python train.py --num_hidden_layers=25 --num_key_value_heads=3 --norm_eps=1e-05 --rope_fraction=1.0 --parallel_block=false --init_std_o=0.00458 --final_lr_fraction=0.1 --batch_tokens=65536 --max_seq_len=1024 --doc_mask=true
MLP neurons of a small language model. Each row is named by its layer, matrix (up: input weights) and neuron, and shows model dimensions 0-127. Each number is 200 + 40 x the weight over its row's rms, rounded and kept within 0 to 999.
After each neuron's rows, "fires on" lists the tokens most often at its 100 highest values on Wikipedia text that the model never trained on. A number after a token or word is its count.

L10.up679,144,181,190,220,175,212,207,221,168,188,280,201,168,190,225,189,158,149,256,186,184,171,295,181,243,176,254,233,216,229,207,179,227,277,205,138,236,182,212,212,140,222,207,187,231,237,198,184,266,190,122,202,185,103,187,138,227,227,216,187,248,103,290,156,236,126,204,311,150,185,213,121,196,143,167,205,228,200,222,179,207,137,198,250,220,177,216,174,193,188,176,217,193,223,241,205,169,180,153,178,196,163,173,201,185,206,158,226,138,165,189,188,195,192,220,163,254,267,202,257,159,199,237,185,216,228,197,235
fires on: " |" 28, "\n" 22, "|" 20, " the" 4

L7.up330,219,201,138,226,174,177,145,209,294,299,251,168,197,184,197,174,178,178,168,142,196,253,206,217,107,246,235,276,182,220,134,204,188,187,165,201,211,180,200,216,153,239,273,247,246,165,267,238,206,204,270,215,218,143,200,200,196,203,244,217,134,220,233,192,201,163,165,165,195,208,168,155,206,236,258,208,217,177,208,196,209,209,199,177,248,249,221,128,196,242,195,171,151,193,233,202,200,191,247,207,235,189,173,284,145,170,148,200,147,204,203,179,207,179,208,142,247,167,177,245,267,200,232,213,213,193,237,248
fires on: " |" 74, " (" 10, " " 7, " R" 6

L7.up443,224,157,185,142,288,226,209,232,131,232,213,199,188,206,181,260,179,207,238,155,158,151,135,220,237,203,227,235,163,175,179,189,227,143,238,254,192,172,164,123,181,230,186,158,252,229,170,247,139,153,231,255,172,140,201,217,210,171,188,146,226,210,127,223,287,173,148,306,160,180,171,214,222,243,191,193,251,249,146,129,132,176,209,184,200,218,181,206,192,163,203,202,244,250,236,266,189,195,234,171,163,163,255,235,169,228,269,168,170,238,199,184,202,219,134,196,136,170,259,232,200,163,253,182,173,253,242,177
fires on: "," 37, " |" 23, " " 17, ":" 13, "-" 9

L22.up670,155,197,214,153,222,237,212,203,200,217,160,224,295,184,209,158,243,211,236,238,196,240,150,173,110,181,225,209,188,244,182,196,189,230,173,245,210,177,200,168,183,173,188,234,201,203,189,202,252,156,241,148,197,249,242,156,219,214,153,231,183,247,199,131,134,201,212,237,165,202,147,171,277,161,180,217,237,204,180,158,245,228,211,265,184,224,246,258,176,169,236,245,194,230,130,182,218,232,216,151,203,270,225,182,237,182,212,279,122,214,217,227,244,284,142,234,199,191,202,259,267,224,247,272,86,214,226,191
fires on: "\n" 44, ":" 14, " \"" 11, " (" 6

L7.up640,187,238,213,241,168,202,234,179,128,198,244,251,246,172,181,155,211,111,242,142,199,145,196,203,284,138,178,173,201,199,251,185,175,137,232,212,212,269,281,221,186,151,321,189,246,236,186,169,201,172,169,208,211,220,229,182,200,206,223,207,239,239,134,219,221,144,220,223,189,215,178,185,240,177,146,187,138,269,166,239,116,117,187,257,185,222,128,230,225,202,133,234,156,210,148,207,142,234,234,221,177,253,263,148,180,173,165,231,279,212,196,149,193,216,249,254,157,186,247,188,199,181,125,184,185,212,197,157
fires on: " |" 42, "\n" 34, "}" 13, "," 4

L16.up325,183,104,261,212,265,237,222,257,209,213,182,247,220,162,161,187,241,172,219,209,168,128,200,129,194,144,148,163,148,215,204,203,129,161,221,203,156,247,187,159,214,192,216,194,186,172,168,245,182,159,191,156,155,214,233,177,242,222,171,157,197,219,178,171,232,204,209,198,123,147,217,181,209,175,119,230,169,162,159,237,235,194,226,194,245,216,141,192,181,251,223,191,199,179,80,211,243,234,180,186,214,224,335,242,248,191,187,258,257,159,267,230,199,218,224,250,272,215,274,213,196,200,165,258,179,179,211,142
fires on: "\n" 68, "er" 7

L8.up741,185,188,148,300,216,312,184,228,200,242,166,232,173,148,217,236,168,163,143,143,186,201,224,199,217,183,197,180,164,236,191,197,226,156,159,99,163,152,195,179,216,289,245,145,161,203,189,210,229,238,227,256,244,144,241,184,133,242,224,248,231,207,258,212,211,195,197,212,243,223,162,197,197,207,145,167,193,223,55,256,191,201,159,153,181,199,97,254,210,211,159,169,232,258,281,222,207,239,190,303,194,194,210,166,172,131,172,222,180,113,166,202,238,196,182,159,221,171,193,229,222,247,224,109,174,197,144,225
fires on: "a" 15, "avi" 11, "3" 9, " |" 9, "ar" 8, "A" 7

L21.up154,277,180,171,227,183,210,205,218,197,171,165,152,179,193,162,161,168,148,157,116,178,105,198,305,159,192,217,196,212,162,221,340,154,245,170,161,164,120,190,185,221,235,154,233,233,223,206,196,170,128,158,139,129,174,191,124,261,193,207,156,242,203,255,222,230,106,211,187,138,191,168,191,179,235,202,180,217,193,219,204,141,215,164,266,206,249,262,218,156,239,206,215,205,177,160,222,197,166,276,255,194,217,213,238,223,167,241,161,225,183,215,199,226,190,225,225,233,169,164,276,189,220,207,236,227,192,224,182
fires on: "0" 69, " " 28

L7.up591,221,174,202,196,211,193,195,153,198,219,234,193,125,108,232,232,224,207,109,141,268,165,209,157,195,182,229,206,213,196,117,194,198,161,260,197,145,189,176,202,165,245,162,244,170,181,180,286,269,221,219,273,235,100,250,206,142,211,154,176,182,195,202,287,198,207,182,170,177,192,204,163,210,182,166,213,177,253,162,199,192,213,257,321,231,248,180,214,252,132,159,194,226,258,244,184,261,136,202,188,176,221,179,166,224,226,117,217,147,156,175,215,234,216,174,185,205,240,200,258,197,216,211,190,235,235,157,226
fires on: " with" 42, " |" 7, " As" 5, "a" 4

L7.up233,221,233,210,218,188,164,142,170,139,280,160,178,169,199,215,256,184,195,148,235,167,185,269,198,175,215,230,180,223,270,224,226,197,139,203,246,123,145,203,180,198,226,263,256,213,272,214,175,190,196,172,314,172,207,226,164,208,212,206,157,157,149,203,202,97,170,182,162,185,257,156,154,269,159,196,209,201,222,146,199,245,224,174,159,208,251,223,215,234,238,181,177,160,255,188,186,221,263,179,160,132,223,314,284,178,203,267,189,218,204,202,228,180,208,150,237,224,145,215,214,238,152,200,166,186,181,181,206
fires on: " |" 33, " " 12, "a" 9, ":" 8, "ana" 5

L15.up550,197,231,213,158,182,184,188,148,218,252,221,188,249,184,265,200,162,163,270,213,144,236,176,275,259,119,266,201,175,163,125,230,116,150,208,279,174,184,134,234,292,258,183,221,174,257,224,175,257,163,207,203,144,202,239,212,214,200,108,141,174,207,188,235,200,156,236,220,192,214,146,272,230,242,208,157,225,163,238,230,254,173,221,197,237,161,126,191,161,193,158,250,184,181,204,178,188,226,220,230,231,213,158,174,193,236,206,246,161,204,220,184,162,156,243,186,207,190,205,205,234,188,203,124,158,248,220,184
fires on: " —" 37, "and" 6, ":" 6, " time" 4, "cu" 4

L16.up304,269,170,271,190,215,247,106,229,246,122,160,215,151,216,234,107,276,182,255,219,257,155,206,230,236,198,226,229,177,198,236,179,193,211,218,188,252,141,249,200,172,190,190,289,188,182,183,176,225,127,194,196,138,237,187,184,156,230,261,135,177,211,199,154,268,220,145,157,136,236,136,173,178,177,158,216,142,220,205,186,252,228,204,224,206,206,216,115,202,263,217,173,232,234,194,249,202,198,227,158,155,127,220,191,198,224,226,225,184,209,258,235,208,172,204,180,171,149,144,133,185,249,205,211,201,195,144,208
fires on: "s" 26, "vers" 7, "ed" 6, " also" 5, " described" 4, " noted" 4

L9.up385,214,186,213,140,193,190,151,196,169,198,144,175,178,179,202,198,181,138,142,193,221,191,186,227,232,199,217,206,119,225,126,159,138,273,152,194,182,153,224,194,228,174,154,167,169,213,152,205,141,241,183,195,256,216,195,153,196,282,180,208,192,177,265,182,225,185,203,113,187,226,168,176,169,138,278,246,218,165,179,150,214,194,225,233,201,155,196,180,203,214,211,87,211,238,200,146,205,221,213,156,235,175,286,195,124,160,213,142,193,240,192,231,171,250,231,167,191,182,253,239,279,171,243,163,234,201,184,164
fires on: " |" 39, " " 10, "n" 6, "dale" 6, "t" 5

L7.up118,150,237,240,170,190,126,192,190,165,160,215,177,191,149,283,176,227,148,208,179,141,190,273,252,204,220,205,243,111,236,239,219,177,165,171,162,210,226,140,213,263,284,191,214,226,156,157,123,173,180,225,188,194,146,207,234,191,177,267,191,158,145,183,217,194,181,170,183,206,248,194,292,204,272,171,220,180,212,95,219,210,199,217,195,200,130,222,208,174,195,287,257,175,270,230,204,224,221,187,235,222,156,233,228,265,141,178,243,149,120,197,219,218,283,190,243,161,200,245,239,164,230,285,211,196,256,185,213
fires on: "ed" 14, "s" 13, " of" 12, " an" 12, "ing" 9, " based" 6

L13.up730,260,158,156,256,237,205,172,266,238,201,184,199,131,203,245,141,239,165,198,226,235,240,215,98,197,206,223,237,208,211,233,187,88,178,153,219,241,213,255,254,302,262,239,225,227,185,226,107,208,122,220,186,177,197,139,239,203,268,243,173,197,200,180,234,163,142,159,149,196,239,161,138,183,230,192,171,202,224,180,211,107,233,184,253,298,178,191,215,173,174,228,293,192,217,220,170,238,190,196,235,175,171,207,206,187,207,155,276,201,165,206,205,213,220,119,185,155,202,147,227,137,232,223,245,256,201,136,134
fires on: "s" 14, "born" 13, "es" 10, "ed" 10, " known" 5, " described" 4

L13.up580,155,248,241,243,196,204,234,194,182,201,177,138,243,194,136,219,154,187,219,177,205,167,205,201,189,161,213,216,230,235,240,248,172,218,212,265,206,137,171,177,211,229,210,227,239,259,241,236,110,205,180,213,196,201,257,180,242,159,140,126,197,127,191,263,260,209,133,179,139,172,192,226,241,221,76,185,208,207,102,201,216,162,171,213,167,200,207,185,252,271,212,199,231,242,217,191,197,150,284,189,178,256,229,236,230,227,223,182,242,231,248,155,232,213,160,159,234,248,221,297,229,207,151,207,131,192,201,234
fires on: " " 42, "2" 23, " |" 15, "0" 12, "1" 6

L9.up560,241,175,215,159,203,231,240,224,208,133,186,193,188,198,167,239,181,246,159,217,157,246,162,169,173,199,189,213,176,280,161,220,246,146,162,205,231,207,216,208,200,192,223,177,161,195,191,286,223,181,227,256,208,152,140,195,175,225,204,148,68,192,220,224,250,163,261,183,165,172,216,229,201,179,245,228,193,226,210,198,184,137,165,203,142,185,206,234,219,126,217,267,185,267,191,192,203,200,207,177,203,265,165,142,143,182,173,171,187,202,109,145,194,162,187,235,247,205,254,294,207,109,142,248,159,178,210,225
fires on: " " 37, " the" 15, "'" 8, "ine" 5

L16.up456,181,137,221,208,199,252,192,176,172,181,177,196,264,200,219,202,146,136,194,228,157,160,199,218,254,181,226,163,267,216,191,227,156,238,231,224,295,225,237,233,178,183,164,134,201,291,217,175,207,154,245,211,169,215,196,206,239,177,223,244,162,222,196,191,164,232,154,224,227,168,187,181,173,220,126,196,216,186,183,200,250,182,251,155,211,208,148,188,144,205,103,213,224,234,197,210,234,265,186,208,137,190,194,285,202,276,190,194,190,137,283,201,173,242,265,123,135,197,246,177,183,257,245,229,171,117,231,252
fires on: "g" 34, " following" 5, "c" 4, "ad" 4, "za" 4

L8.up130,173,118,204,185,224,179,151,173,185,278,240,179,210,168,139,186,191,173,229,223,196,164,251,193,152,167,219,195,168,182,237,195,181,173,132,172,213,184,266,174,256,189,239,196,171,164,191,255,125,179,197,182,237,210,213,181,268,243,118,147,231,204,230,255,201,110,251,116,192,259,241,184,196,90,229,177,228,217,249,208,178,172,206,190,204,224,182,267,144,205,226,229,196,183,221,167,207,238,190,125,191,184,251,210,146,161,205,227,235,151,189,181,153,250,227,248,142,198,241,241,175,195,211,174,197,221,176,247
fires on: " of" 23, "–" 14, "y" 11, " " 7, "t" 4, "te" 4

L7.up129,220,146,214,241,247,262,174,196,229,228,213,282,214,221,166,186,235,194,204,150,162,195,206,148,158,253,242,189,193,201,173,230,146,225,213,222,252,205,253,190,173,236,229,242,221,254,91,179,244,166,192,188,222,212,136,271,122,233,138,206,208,228,210,225,227,193,252,134,208,214,227,162,168,265,227,220,154,198,240,226,161,197,231,265,217,185,227,210,190,191,251,162,121,281,173,173,229,173,185,185,191,240,153,235,92,200,150,228,205,186,135,188,171,198,139,204,217,218,145,195,210,228,164,280,159,297,249,229
fires on: " that" 31, "ed" 17, "s" 13, "ing" 10

L21.up600,180,218,151,170,206,158,154,230,168,174,262,201,332,149,212,219,178,237,208,208,221,180,159,195,219,211,179,191,174,226,158,195,196,150,240,210,199,155,210,253,141,244,245,209,210,208,225,170,144,191,202,232,276,178,212,229,227,173,191,150,187,224,211,172,181,184,164,234,212,166,240,243,197,179,150,207,172,256,192,153,215,179,169,242,221,214,283,237,253,229,149,178,126,237,134,126,192,197,225,143,175,207,240,233,234,211,187,190,155,208,262,224,222,176,213,264,198,225,253,274,248,189,140,185,162,159,272,243
fires on: " " 37, "2" 13, "y" 11, "s" 5, "1" 4, " |" 4

L9.up463,204,211,241,196,127,248,223,192,206,236,190,197,193,196,203,211,206,229,138,190,189,178,191,225,155,197,265,227,190,254,154,240,262,216,142,203,245,241,214,234,134,250,250,236,224,291,203,164,165,193,187,225,204,209,229,208,232,147,258,177,147,136,227,130,269,209,193,198,180,122,171,195,252,207,194,190,206,171,297,172,173,172,115,173,278,233,204,128,251,168,195,207,225,263,265,264,185,228,165,230,166,223,120,171,191,229,182,244,136,236,187,182,208,159,186,190,278,176,202,298,232,179,203,176,189,196,153,267
fires on: " " 37, " the" 31, "1" 8, " |" 5